From a checkpoint of a small transformer trained on Wikipedia.
Size: MLP 1728 SwiGLU, vocabulary 32768.
Architecture: RMSNorm before each block, rotary positions, no biases in attention or MLP, capped logits.
MLP neurons of a small language model. Each row is named by its layer, matrix (gate and up: input weights; down: output weights) and neuron, and shows model dimensions 416-543. Each number is 500 + 50 x the weight over its row's rms, rounded and kept within 0 to 999. Numbers have three digits each. A neuron's up and down rows have the sign that makes its largest values positive.
After each neuron's rows, "raises" lists the tokens whose logits its output raises most directly, leaving later layers aside.

L11.gate787:472494490515480463491452427476477389419550501490385539431499484395539464535519546412458515558512464529465453530559601473506501484507501488546509457439474381600418566449470451498504472464498574483502416472511498555452460413444607451520470470498398529531533527536473556477504437521475531497501571490497557500498428534633558522478479547466436501532419523459436514554482503604576419505475
L11.up787:493514526486529450446555546598418516414524413452509522545559533495518566441541495581468496469475546414571575452493439469508503568546622472527522560445512514490514548472562524511554464581547503443542547553631538395557386503465473553516553490491588556506490485587571537504427456527434502478463468523507533532533423515476510407480488561472449415461568487434550407549543508607533555544432
L11.down787:427622467455479474489602478556458492547584610575489514492417519524411538476482413450485521513457496567497458569535518540503474488493540604551529478516455462454461480577547461562489491452541518439526475449469586504406568514536473455482442450414477452533489449495516472608457583519570467471528553532561509454481463502473483560564501522529458534531471446466430475510500554437487477562501
raises: " court.", " judge", " order", " arrest", " Society"

L11.gate664:504537386507533469535562435512376560501450542458457510556565456553491492455465511569508548547469587443475419509489490498448465565376428427452542525521563531455493463512523555518515674518518472411480485525377556545413497485436499447469484435364493458538427456531418501425485482423440605574474468480568559481545518464561553409550522468535355452531462495440622568489467479480537450471439
L11.up664:480459554558514514364610451496527509557602568429476510504388531414422486591499537459529583519601510537497504544588413518561448575471469581497453529472500430507478482492443430560542590548483536451577461399508417519506556474580440508450565482621553465468509474416503457473559493423509603497532547464441519484471449494470586490447547324370405508478489458512533620425500529464424484464497
L11.down664:541458547590495558485506486493519544466530464479432536570517555655611571480519492455549510560478576517514428528537454504506575558495374556481497454521568468418497496523546540528522448532468500490441486482493519483446542460421550520481516423482527447543435470503486545505484610567529501526561469536570529458554482575478451479500525497521575523510539522454509561472470504468396421440507
raises: " at", " at C", "ed at", " at R", "s at"

L11.gate498:563444519491529516459580483581481453530515472533560432540588512478508507511478497478475502480511494450468460502432546500522463484456499453577461552451574475499612493540494483497458477464463487509447571502571430541524526555510503472560483504426434451481609552474459475541533489445579414506493491531537429485436469517467481525676565574417548580430600507426537564496487482431542527539550
L11.up498:528489444496505413549520471555630561540537425530485560537575507476541431442479473435494566537454388533573530516538437503448492554478499515463489499532486535421494511476492508490540463526429512475439517507512541530490451492451502494502516507519461565511531546497573579433540451517531535528590474522496468432526489481470473459481474457500487559495479512473514555516494470547449515546499
L11.down498:493489430523514524539364477512534565499464536507451486459569409563442511546539512417509427529433447515526447495474471444487379397565434482524472562605484447564522549589520445534472506454481595578500474504459546560500523545485501481589534421517471543513508494451542551454611452474478500520527463470558446446471530526451412481471411509569495392479537567527410549556381510553498532450484
raises: ".", "ets.", "ity", "hend", "ter"

L11.gate617:529447545462452649533471396471511480419518492434466494515512457520485480493469453498518513504473469522495512515504460394487395484493518505403551524497575378549504384491444500432472526494527466419490587475539502438599541448475508424383552420573517459441431481536465528499601484472462558448522494504496427499457510438536521550495497502523477495494508571556461574426466509530570629551550
L11.up617:499579479439513486431493473472550427503483537468531531597547500578560473552463477505492519474574587474462505571556465563518499451463459542459409475439446573511514526499505456497498451478519535498382482522388465450510569461557513437459516595508614463448540473478542548405496580460448487477494419537532519470403448446613514488543512445428532521559446485426571472466516564520469519506533
L11.down617:469513466503531502571506448514470426498567571443529514502555490529539515548499519438521530448511467507443444579509482465579502460473496490521390551528544542503494547517613422584522604427524466555467527608482454475463514518514477554464500474539523508573428566421508571538541405607551493493487502496532454394573452432548527514560468450510487453465511494493362578581567511514579541533479
raises: "any", "ody", "ration", "ania", "olog"

L11.gate566:508484556541523490455564567547549545482414486488540517433507425492390465455626454544559481445436446532470563574516521556352483518500501525393401449542473540466429448465362452567495533562531431509453597558563412475533474528530519530513505499431604484469522446471520405467479464550562446494465560515550558394524475505514461436476521494579580484504513451536451575521523505579571482487477
L11.up566:534491509539471523487504548433472591580536546425482519482490522496486458533619413506545544447513529610548570500469522430498462399469483484385468490487505518466506394519523477486462478457492532490458519538515510499504361498484443540548559395503501536465595572560501496505499463588507530476525538452458551516532457467455449444481502486522539495540521460549474581504482477535547460547556
L11.down566:482465437444576517479517543526529610534506489499555492556494508496525461597537582516532439426475488621430535461490585537524499539450436440494548500517497502423507469507571469533564495505435520512497418621605454579447483470504511394415560492553421400546495560450502422563474538586482435519546529526568469497491525490474524455552471478481476580503506481488508446382551486540507498463443
raises: "ity", "ities", "ity.", "ity of the", "ity of"

L10.gate1418:522385601535520558497549552507536603516614442476496430487524539497529547586484531451419501381487536477566530554459423531517539595503518555588558518437529522550507512578543550563523503465532497510547424441512624460508404531409488440548506465493453512483480468446465504577455450446575455450599584596489486530479572482434468501519476492465429559409530437424525500540480480513522439441614
L10.up1418:495514468561466464457509563559520471555422538436463507535563491621526427461562582533515508455551526517442453519561494458588450529459418538596512569552648526481504437553425356442609472450496496465546521498518544456448567571497478439581497507554437517510481564548505477533508502455457519557543420595470463525543568468507509496485568480476454524572463438530481476486563555527511456593622
L10.down1418:439513428627529444446470638503451535458523502471530515576542438463478583603320505528458460461595478509438453449566546499473520512571556515565562483468574493537403537493495478497462568469495603475575459457506524481540510594511430534536466496459423565489538428478502524436497578436487574529507579559475455536523446566556542511537503497559456480447554475568391474443540562480494518506478
raises: "had", "ho", "har", "hu", "ham"

L10.gate1115:445465440462548497588471533458426476450543492493511401528543497574499515481457484529541527559513552446527475471504374495525475574527460616565519576522588525541446494519559536586497429395454449524647557503526476546503526540511501578505573473509591452520496509480444374575504516478453498588487433427492510439566454482527579553497523478548462504496593553628635485515551563462438456438430
L10.up1115:500500540491490488454588478457500514555550464471405383535653422565601539645484468516509613555484529448525512532511540489508497504441451511462514518497497491516475445442481516639520520576581482510448471507545474449526448457510486453626491590485499395502441549497540496507501497461413310631484524357484567505495533459452496424589432511442557494517497511418422539514368483413493476444566
L10.down1115:446418499528599537535531495578492497475553397448441502550486485403508465629587526512569549424486549548527386546572466469522448510607466459493521558592475559484579493581407564593539496572498489529452513561544446536510506539471634575459493488552515419485498549576502474511569472537449529464525513556557539517531420500534502553517528479469491549521546546502481442514606510474492530566507
raises: "ach", "ons.", "ons", "aches", "ache"

L10.gate1581:548546628465515513446537456522471489468518503520368503494504448509507460459583409529554500567525567454523487453460491546603379473523481508491556532528461545523499507426584449569494586497470513527449468448479506461532478437518522493508509491515507463376557600555522482517445508467501393547460471508532426487455475376517517471535531525470526440535469522490557433511463447556588402567435
L10.up1581:463564506516528515547524603484535399493534514581530550451517535475477441434459513478470529397488502481502539524521504459600609526417509535480478488517559509442551520506534596599447520482429513441455396529536516566517465587371504503557494459524568493502464614470530489493520560412546497489536497529455466550480445547489445429475569562479532563583399482488556465469580411453507479430538
L10.down1581:584535516497524480552494454414512557430525591498586544469492502537484368352532449439550506553483523447486492434480515492531518580496430460497579496501502432520498489421491532506462459534487497584488340541502530513512545475540512538608466544485534454543468397474482495441485498407528465480505541437487504504508539517445462474533484519569498464519470416441480494474592467433517499520458
raises: "ted", "agn", "age", "ane", " same"